{
  "n_layer": 14,
  "n_kv_head": 5,
  "head_dim": 64,
  "d_mlp": 1920,
  "activation": "gelu",
  "positions": "alibi",
  "attn_scale": 0.125,
  "bias": "all",
  "tie_embeddings": true,
  "init": "normal",
  "init_std_qkv": 0.0205,
  "lr": 0.011,
  "lr_mult_o": 4.0,
  "doc_mask": true,
  "dataset": "wikipedia_en"
}
MLP neurons of a small language model. Each row is named by its layer, matrix (up: input weights) and neuron, and shows model dimensions 112-207. Each number is 128 + 24 x the weight over its row's rms, rounded and kept within 0 to 255. Numbers have three digits each.
After each neuron's rows, "fires after" lists the tokens most often just before its 100 highest values on Wikipedia text that the model never trained on; "fires on" lists the tokens most often at its 100 highest values on Wikipedia text that the model never trained on. A number after a token or word is its count.

L2.up778:088137145096130140122129153120120171129103115099134096091077116172118133166183144126139139137098113102129101139153138133119104144120148094156105145111128134099146174130137091127099097140083156104122159100177119145101119152131129102168102116167132121137118122104130150133125125093125119148
fires after: " |" 36, "ys" 7, ";" 7, "1" 5, "2" 4
fires on: " " 44, "," 10, "ore" 9, " |" 5, "und" 4

L9.up1258:164138121156129124117132115134092120161163117115140159089153116143131133119138128092075092119142113114112137123137142156189104170134149151125070118090132160107119108136169118127106121119146097117136146124130182124165144114141122126167163112159119089152135115116124066123120121118126108108
fires after: "202" 27, "201" 11, "1" 7, "198" 6, "2" 5, "0" 4
fires on: "–" 14, "1" 9, ":" 9, "0" 8, "9" 8, "5" 7

L2.up975:110124155158135129154159138169129134152144139090139097123119111162087176120099107100137149159155124066131120166128110125130137189120076134130129104183132129130074111139128143153134139139144170114111125149104100124122122125112111120118143157132130109121136086098161119136132184147139145138
fires after: " and" 31, "+" 12, " or" 11, " |" 11
fires on: " in" 40, "0" 12, " " 11, " the" 8

L8.up471:176154112126126115130141103117190156115062123124159133124118142179140082095087116125119136104153135126105152131155147099132114112116093106132153115167105103086125172115159113125168146146087180106150126130121101137101087104171141149130096121148118115091096117125143150145130149151101181141
fires after: " |" 56, " " 6, " up" 5
fires on: " " 54, " to" 13, ":" 4, " (" 4

L2.up759:113119190118069134131163151134161133118133132146132173119132186119125133180122098140154145176087126107101138132142128115146155159118110131125130136115116095141113138085148144134146136142157095115129125117174094145109109162126111151145150131101107145097120112129158142138110128140152137146
fires after: " |" 56, " Water" 4, " water" 4
fires on: " " 58, "col" 7

L9.up1213:113131147088107103106152114141157156158131147128127152087136094138127171202116175118167122154138105142145121119156138111110154110098180142114132115113112158112140127100132142118137090090136177154149155133133152107119091155109127092095100149177091137112133110095159122123131138149103098126
fires after: " |" 39, "-" 10, " |\n" 5, "ut" 4, "sp" 4
fires on: " " 60, "|" 5, " |" 4, "af" 4, "ok" 4, "ed" 4

L8.up1483:165081058115110122189105132149122134135134157125109103093162128145135111122109125085127126141163131138127135139118122132157103131106159123087107142061142121152137123109140168145115122122093126112116142100136147111135072123100119146177165123170148126129125126112108129110148085141083153129
fires after: " |" 52
fires on: " " 35, "′" 18, " −" 11, " +" 8, "°" 7, " (−" 7

L8.up1539:172132161109091087090093123168156144133072105134102096134170146151134142101144125147147110112116106149183096129140113151170135106130143157146153137114117104144110163163153112133116162128149151067108141120128148156114112107131133112143163147089154119089108122116094143130124137129137135114
fires after: " |" 45, ";" 5, "WS" 4
fires on: " " 79, "–" 5, " W" 4

L9.up1138:139118117139097146138119129094110114184146133113159147120094157101120179159110075144135084128152110151111083106120105156134145140113134137120109132127130113155145170120159131151141143152152064126135085131130109136124132135130113138130163153117117124111130151134111162138131123158136133109
fires after: " " 27, "." 11, "|" 6, " (" 5, "\n" 5, "–" 4
fires on: "200" 16, "201" 15, " " 14, " he" 8, " He" 7, "199" 5

L9.up985:114129109074102103162111112122110164176128148113087100170163127145112125132096153112093142116177147129105166094151133164126148122122065162112099146115120134147127127117158113123122123107149123106096098126161104118150116130148127154112144133147151107154162129103103143134073117118145149153
fires after: " |" 39, ";" 5, " /" 5, "WS" 4
fires on: " " 76, " (" 4, "." 4

L2.up1653:116128132126137135152102099152084168130111116128137106126103196133162139124105099109083153108125131137119123142118141117060139141186123135167095142151142142123155130193121123133101142117148120148126140110132140136161140139116122149083139164142131102144094141120154137138110158124139112120
fires after: "," 35, " —" 29
fires on: " |" 34, "0" 17, "9" 4

L2.up473:120127076135124112137121138128126110124164127189084109139166105153079114119134125120140127110124100096095100089122142098117148101109149134114116097145128083088095135156110129143157133157147090118147127156111099118130155120108133136097134154149157179138152146116111148143152141139112138107
fires after: " is" 14, " as" 11, " c" 9, " M" 6, " Website" 5, " C" 5
fires on: " an" 17, " a" 16, "-" 15, "." 14, ":" 8, "an" 4

L2.up879:161174113150153142145129123134154091121118147146111158135153170131133099177090150179106130135138098113104126147133135086125100101052166089126114157104135093095141180102121102102126118118124141157138114173142141114137094115101117090155090175134162126133115097100101124140150154118086136169
fires after: "2" 25, "3" 15, "0" 9, "4" 7, "1" 6
fires on: ":" 29, "." 17, "," 16, " " 5

L2.up1579:133126142121151127147114120100129147108119135129100132178121105096146131137067141122166098089103089114156114119137123103128173081120173153115183126134121109139157115105129160149135128112139130175172126101169120104141200110148105135167169127139077155093137139116134088119111109142089151138
fires after: " " 73, " rel" 4
fires on: " |" 39, " this" 9, "10" 8

L2.up1044:114107092161151143143147105142104149163120145144102149143116137156146138114083166110096090194112087155148106152099145118121066112147102142126169110120123125172115113113076138158131123144141129161110095102183186141106088119125116113108138143122115124127141161121113092148140113120124134128
fires after: " |" 59, " Division" 6, ";" 5
fires on: " " 65, " |" 7, "k" 4

L8.up650:124118139129117130123142103148061146161113124132144127114102099103125154114140133128151111185124095125108164124105109081122118148160147122111126156114103094146134123120149130116155078124114109143114133096159094154142128154126097111105147095161089149146118148122111062137110094132155131135
fires after: " |" 54, " " 8
fires on: " " 60, " |" 6, " an" 4

L2.up1607:119087134134125087149143139154168123120109150100097155094141087164118115096106134152121146154162102121091117149146127123113136116141106132159159173145117158165154130123119158173045133122117120139120141161143095129117128122113095099140123177137132129123111095153126120123133109124116126131
fires after: "3" 19, "1" 11, "5" 11, "2" 10, "4" 9
fires on: " |" 51, ";" 22, " " 13, "–" 9

L9.up399:166109093162096140113148137105123182139108127155148130163080150118090113114124130118112115139119101105160134156142119115112125186142122126155159128140133124092115134123144136130120103117137154149120130158158188198138111165108092106163113114092134134135096137090156159168105091145111134108
fires after: " |" 47, ":" 11, " W" 6
fires on: " " 73, "," 8, " of" 6, "." 6

L2.up153:095132109113155129111129124126081135133120113134123135075108151116143155089149147157095112091124119117139167152093134135119117058126115130102145097153101124064103108128137151187121140169147126133132107183126137161112102155153116128119149097097118116131138121142068142108108071131115127114
fires after: ".\n\n" 30, "\n\n" 15, "==\n" 13, " ==\n" 10
fires on: "C" 11, "O" 10, "B" 10, "W" 10, "H" 10

L8.up1402:132133147137103125096131101144169154119104111113147111120112148123148138152096113132097112170145099118128174115130092127158124110158141137118122129157126155096153106139111116131163118164117123129102161115179117131110173128160090111114130149168158113131093105118127135170111161148101104140
fires after: " " 29, "." 11, "-" 8, " |" 6, " (" 5, "V" 5
fires on: "202" 14, "201" 14, " There" 11, "200" 7, " there" 5, "ol" 5

L8.up487:144097136132101141081153143146142146138103136134182114113128123140142118106130146150085138147134144119113132131117059124122106139104104102117128168071097101138155150135120114117117128136118144135143150147201149130172160155104128132165172128126173126095110135108148140132135120123194139074
fires after: " |" 44, " on" 18, ";" 14
fires on: " " 98

L8.up589:111134154101105131138150147119111141126128114161169116129133138093128138130140100189086109125114114112149126142131109139093095101072108132135134142118120085131081146160107115131133131109111144147141173111156132130117161149073130154084133145154170149081118121089164148115129146116139113134
fires after: " |" 49, " on" 6, "-" 5, ":" 5
fires on: " " 100

L9.up1079:165067100144112123107116139113109114129104140110093117130139126104135083115112177160160116141108137130135145142136137062154143085100139093129158106137124106119121127131141196165149114144138115108123143110082159093092153119099137139122077164108153134124116143155127129148126118118156131118
fires after: " |" 62, "|" 8, " —" 4
fires on: " " 60, " V" 11, " v" 9, " +" 5, " P" 5

L8.up1618:149126086102063156139126142141149136150124143133158113162108155143170148111143126126109114147139154111109132129182142117097088093122143098161121150071149143147079114182150108114165188093100152140176167107103103115126154080148084134092094130121167128136127164159135089109158118099145107107
fires after: " |" 22, " the" 14, " in" 9, "," 5, "2" 5, ":" 4
fires on: " " 46, "," 15, " c" 5

L2.up1644:123124124116125095119120123156165151104156117132149185127174112124166084133120115128130164171112171157140175114161139105136154125125144147158149193080090114141113104062068111127155130170112061130087118122128093136169140133110118156139162135110096139147142153155135155126114109103145106185
fires after: " |" 46, " USA" 7, " ENG" 6, " d" 5, " Hall" 5, " " 5
fires on: " |" 30, " Small" 21, " W" 8, "." 5, " Med" 5

L2.up1840:137100158168153122130122145166110117090126112110122097151104095180134093101157147111127106128118109133114135132141126157107128179126143098134135122131175101084115124136121103122117099154145119119134102139131164120121133107126110157060140150152119149132164111106117110140098123123106133102
fires after: " |" 37, " " 24, " h" 8, " Ar" 5
fires on: " " 31, " |" 9, " —" 9, "0" 9, "j" 5

L9.up651:142080128162155176121154119106115177115092096123153123120120134119136131129150145156108130142155136128139124117095079133132146157144154141127117151073124117144125146129150114126149140124135135115110139173117124098115065127083143158143085135124147106074139121149135164100137155131144130113
fires after: "," 41, "'," 9
fires on: " " 28, "0" 18, "9" 12, "8" 11

L2.up81:133051142136123117113117140149137121143130132149123115129156134103112188126108120126117098113122128157138145133113128114137127123143083087134166123142130162112115148123157135102097120113123112123124142091145157141127164099118129109145144130142116169145112111090089159122151082051104114171
fires after: " |" 30, "-" 16, "," 13, " L" 8, "\n" 6, " " 4
fires on: " " 72, " |" 9, "-" 7

L8.up1761:074122120119128090133130133096107132142097158124144160113119103169137118102110153146128148165128133152113127127152129150112159135154150126105117126133107145101119130139150127125113133119126118110138137113118153115136145143075101105119146144134127113146117190151151140101102106142087118131
fires after: " |" 43, " Kir" 5, "sh" 4
fires on: " " 49, " |" 5, "kh" 5, "am" 4

L2.up1248:104134147127121100112163154149139185128154122149137092112143112113088164125136088066170160170131159150147146130114177103146128102130108152123145118115153143124096136083121177099165135135137126136130139148173118136104125103142111170109121107089126163104155134099117107100108082137089116096
fires after: " |" 61, " (" 9, "M" 4, "K" 4, " m" 4
fires on: " " 55, "aged" 6, " |" 4, "OR" 4

L2.up391:142176093109124142128133128126157146146164120145153086109116098136110059118140132139107109113118135129110141091131104118128181107091111142157121141121112107135150155116085140146161126113092126121133115137110133129095096113179133154105112117181122084121176128148141151181104121107117147163
fires after: " was" 15, ")" 14, " is" 10, " born" 7, "born" 4
fires on: " is" 17, " (" 13, " " 11, " born" 8, " an" 7, " a" 7

L9.up907:098121159140116140127129154133125157117142119166148126152133155117100128122133143161137147090120133130156139121117118099127082105121082153125150143083131105152121188173108111132122092131145122136166172123164155156188127130107125140122140125167150133094117155071150138124126126127124165133
fires after: " |" 58, ";" 24, ":" 4
fires on: " " 92, "," 8

L2.up568:108119132107135114068137142106155159135147113141089110070120087131092188143130092142128131128113136131137058084173109116132140166115093140139084127166163141106130119122126104127165061147147137121148128150092132142110157117116132172141147105114116145179196136127157127148082110106168158169
fires after: " |" 52, ";" 6, ".m" 6
fires on: " " 49, "." 8, "N" 4, " Ret" 4

L2.up403:085119157135088093124147116148143117126147179116081138132097148100123118136148073132131139101114115103113156155119129110168120138110125141128155133116105162105134123153091136154093130137123095095121158112109090149129085105130104146151169130144151156098138108121119134117142146133128155120
fires after: " |" 89, "." 4
fires on: " " 73, " |" 10

L2.up1285:123142139122133123087121129111119137119122111095164133109089118119107157082126130156087126113125094154169126090128114109100109159126136149162122147190159153166114128155119064113124154113152163159098095111096120112140152126087143125116167151129113122109161132074108094156159090125146110140
fires after: " |" 46, ";" 19, "AR" 4
fires on: " " 78, " to" 7, ";" 5, " |" 4

L2.up1574:108150122172105144134147183100150117099130149126120151130130126094101096188124093129179132100122134086122097142153136098131131112126123135144122156100153143100101119115147126149112136137150091147136115099121112110129113126129126133179142156103137138153087132123182140162135126127093116110
fires after: "4" 18, "11" 11, "2" 11, "12" 11, "5" 10, "3" 8
fires on: ":" 55, "," 24, "." 18

L9.up429:153131133108115097072132110123157177099114132129078137120125131146137108105070120104142151114113143149132161081114154087158131128097106166084160167101135098148115094121151160148128106162151159142107144135152110133125126107128119133173107161151145125135107140124105165168149071113153140163
fires after: " |" 57
fires on: " " 29, " +" 10, " −" 8, " Q" 8

L2.up166:180119099146096120127111143128154102102130120135115177142118129148110111150121132117172123132156172113105157126142113111118159129073110154071138103099150107133121140119165081135147158129123125131151120099117098152099141104130130136101169120165110114161081128139162081154106100156099149165
fires after: " No" 35, "ol" 6, "4" 6, "5" 5
fires on: "." 36, "-" 14, "m" 13, "–" 12

L9.up146:104104153085094125098099103135143146174133155153179173145107130118149148148083115174118150164163143150109159137132107094147087106137124105134166144101130105150135123110142156105147143159147159123149097122129127128114107153093113065155084113118099101115132162141106160190122083135122125107
fires after: " |" 51, " Mc" 5, " of" 4, " Billboard" 4, "'," 4
fires on: " " 62, " Top" 9, "K" 6, " sm" 4, " Hot" 4

L2.up1401:140121145139147123116132092086133147116119131124127098111086179126129144098125133119126155136101136158120154082066162127117102089131151167123147123106167048111110135118138180141135163132082123116153130089131111125091142130117118173144136071123153102096158116144157147135117092142121155183
fires after: " |" 28, " " 17, " votes" 14, "°" 9, " Turnout" 8, ":" 4
fires on: " " 36, " |" 24, "11" 4

L2.up1301:138149110139103145132122081155155096136092126073143144135154175140139130104119110139122107146127123110119156160113138071093123096148150148159163150101131160142167105179139122120109120060141118110103085130129133108143140145193118121141128140157135154127139128133155138154101129111092122115
fires after: "3" 22, " W" 9, "5" 7, "6" 6, "7" 5, "2" 5
fires on: "–" 39, " of" 10, "/" 9, " " 7, " and" 7

L8.up1391:141136141102098107177073096125109138112118103130150106127127112104143121154104155155157093158130115116125128114124137124120100139085124121170112131130114150107204078133108169110150125105145117156168101191147120107140103142096140120100107131171135134150124129159077097164117180068135163111
fires after: " |" 51, " Sam" 5, " M" 4, " G" 4
fires on: " " 54, "antha" 5, "0" 5, "im" 4

L9.up26:131113130152136133115115129115135104146146162121156098144121131152106115141105136197132120135091146142123121194106103169167117132112091125106130101143109099129127100134176158145147141133131138135088163120148134121123110118096104151123136147159138159131122150140131142158146134094119108116
fires after: " |" 64, ":" 7, " and" 7, ";" 7
fires on: " " 85, " a" 9, " A" 6

L9.up525:168148149104084079105116125142105128101113091132150133152158109141145138135164120193163166113160116126127129099110127135118131136126126143103103138110154093177120131114137098109124123126117137130161096175120158130113121120139177116144082117154140127159098105118161116110115112115131141140
fires after: " |" 40, ";" 5, " R" 5, " moving" 4
fires on: " " 26, " mole" 7, " up" 6, " Ly" 6, " Length" 6

L8.up1377:115119128141130074130112115110158148144113140162132106131116113158152132160110139114138097088159125140112154123079203107124147107095108152124142139149123105092080130125145113129104114109110152139158145141160111158160124138141145101106138135108152103135083120097128083140181137108143161107
fires after: " |" 45, ";" 21, " which" 4
fires on: " " 72, " are" 5, " have" 4

L2.up484:111126155168156144110115138100100100160151126152125153147113162126122120093100151131102129126152120153125158136160154167149089120171132099162127077157152133081099156168130107144140140131160148174120142108160133089092111151107159134105135135086115158098157161129102119106113076128153176145
fires after: " |" 51, ";" 25, " " 20
fires on: " " 76, " |" 4

L9.up1481:146081119085082114115132159087109135102133113106116126144123109146141128145109123092157148129116104127141155150133094106137151158138107120092154137144110128153099129119161146084121159137117164096084134134096139125149114090128144127117133166126146101118135126112174180124111141123130104120
fires after: "|" 28, "-" 11, " Set" 6, ";" 5, "," 5
fires on: " " 87, "/S" 4

L8.up198:104140082149121207163127111153120084141148131135141114119147142144155118146134139107142104154106111060097066144144128120129092110111081165129114128113092126128092138132129147119125180111115118114151111150133139111134140137105150118127161154118132108125127113130161146140124155125194146132
fires after: " |" 30, "|" 21
fires on: " " 54

L8.up707:144116109137129132141112124107101138060151127158103118133122111104122140116101143105106149136124083119129092113138140107135137160165126142112103115142117155097123098134135161156106142139139113091121100143133147098156132132133083141116148179121132118149153151111113170159071105121127116162
fires after: "," 24, "5" 7, "11" 7, "30" 5, "31" 4, "4" 4
fires on: ":" 38, "." 18, "9" 11, " " 6, "0" 5

L8.up1592:163160137146126104152118127114106133134137082117096111123114140133139103139116121166117115094183151090095067101169121136155147143122117117123133170091114134175146139111097133145131077150097182142122163105104112119150108180112135125097144137139147138090139118137128174150128145122115144124
fires after: " " 56, "\n" 6, " M" 4
fires on: "200" 25, "201" 23, "199" 7, "202" 7, "i" 6

L8.up1721:144122091131158131107137149081131108115096172156085147139123182133167109126140110142072118145157115124157159116172155144121116133120109164111134125136142151089096140138170174121168173136141120152143140167124114132112152110134123182108127133117137137175107127093118099121094133163155155128
fires after: " " 40, " (" 21
fires on: "1" 26, "2" 12, "0" 8, " m" 4

L2.up686:182089118113098133113141112156118129136123093090132149155136121137141085108107157150136141116099145175150165132082126131109114144095121107105137132170168128115104130120131148087082141155079150095098123140170104111097158116164123140136100148084122125121122096088130110164149122156098089135
fires after: "%" 33, " %" 8, "," 7, " " 7, "|" 5, "–C" 5
fires on: " |\n" 54, "—" 7, " Chart" 6, "ook" 5, " English" 4

L8.up727:107145085143149117114091115155139175131147182141126073097169138148113140131115123117098090140114118113127164137097102118085107152121130169164158121142098135135078136129120154150152117080182091103140130094154153127133110131110082148180135123142125130112086154134131115098141113114149114109
fires after: " |" 47, " on" 5, ";" 4
fires on: " " 64, " to" 12, " for" 8, " of" 5

L9.up47:176136123176164134179099121097131127101134144167138152143148133066156140081111128154100151095128153134105086148142113114136118150153156166142111130142136132118150148095137100129177095152102117127106149117146129100118130126110144106110096120123137099139132091150127105137150161119160133147
fires after: "," 55
fires on: "0" 18, "9" 13, "8" 12, "6" 7, "or" 6, " Ven" 4

L8.up256:153066127165085146076108112181160118166111124133137110164130111107134108163132128110103117109118133126140184180108152091136144130136118127131168121119112112138143133147169140124099121105127136127128116099118156158162140118098142144146134121133154156108123145137103120124136115103154133091
fires after: " |" 74, ";" 12, "2" 4
fires on: " " 94, "." 6

L2.up1551:126146133129093113124111097124117149127111150147108125111080109142108106139116154137171126128155099150098132145135148122137105140122130112139118124154087152121129118130158172167097154120115106147143126129115138132152134125115164127121149160110104148119145088136126111122139129143089106158
fires after: " " 37, " |" 33, ";" 15
fires on: " " 48, "0" 23, ";" 9, "1" 7, " |" 7

L2.up149:096148162166128157104154100185105129186117121081126124146110115130146145117158083123120120134154138149142129143141123091149138122141128110118118131093131105103104103088158183121118092096169121072164123153147137141119098139112112118144110097140124138129129097104155156142139077121109167177
fires after: " " 52, " |" 26, ";" 21
fires on: " " 45, "100" 10, "1" 6, "0" 6, "11" 5

L9.up1465:126123116115113156138091163088123096130162116139104154141143139125152124130105090112123136082091131109122107115140152148115110146144124099102136150155119149148118105106143130118150133111124129100154106137114126113161095116114134112136163114151175116099106157155153107150117137108098121114
fires after: "." 31, "," 21, " Dam" 4
fires on: " and" 26, " She" 16, ";" 11, " He" 10

L2.up423:112150130136135137132122183167122126128154172073091118114110151153144187133141136169153171104154122117132136120135136131129145122145103113166141159083129128138101121104111127174118171139126129132139165127088105142121142167123104119154141131112129141140063115119118155133088116119157140181
fires after: " |" 37, " " 30, "Ind" 7, ";" 4
fires on: " " 35, " |" 25, "ones" 7, "6" 5

L2.up643:109137098103159180137124115168120140169079091091156113091117089152132134121133160141121168127140148108117134147098118128119092133117142120122173104092128126114161122145110120113175133114137088067114148125119082154173134107089136127158145108118115110113159181148107113133102133131104155110
fires after: " (" 31, " \"" 21, "==" 8, "\n\n" 7, "\n" 5, "===" 4
fires on: "C" 33, "G" 15, "B" 8, "P" 7, "," 5, "I" 5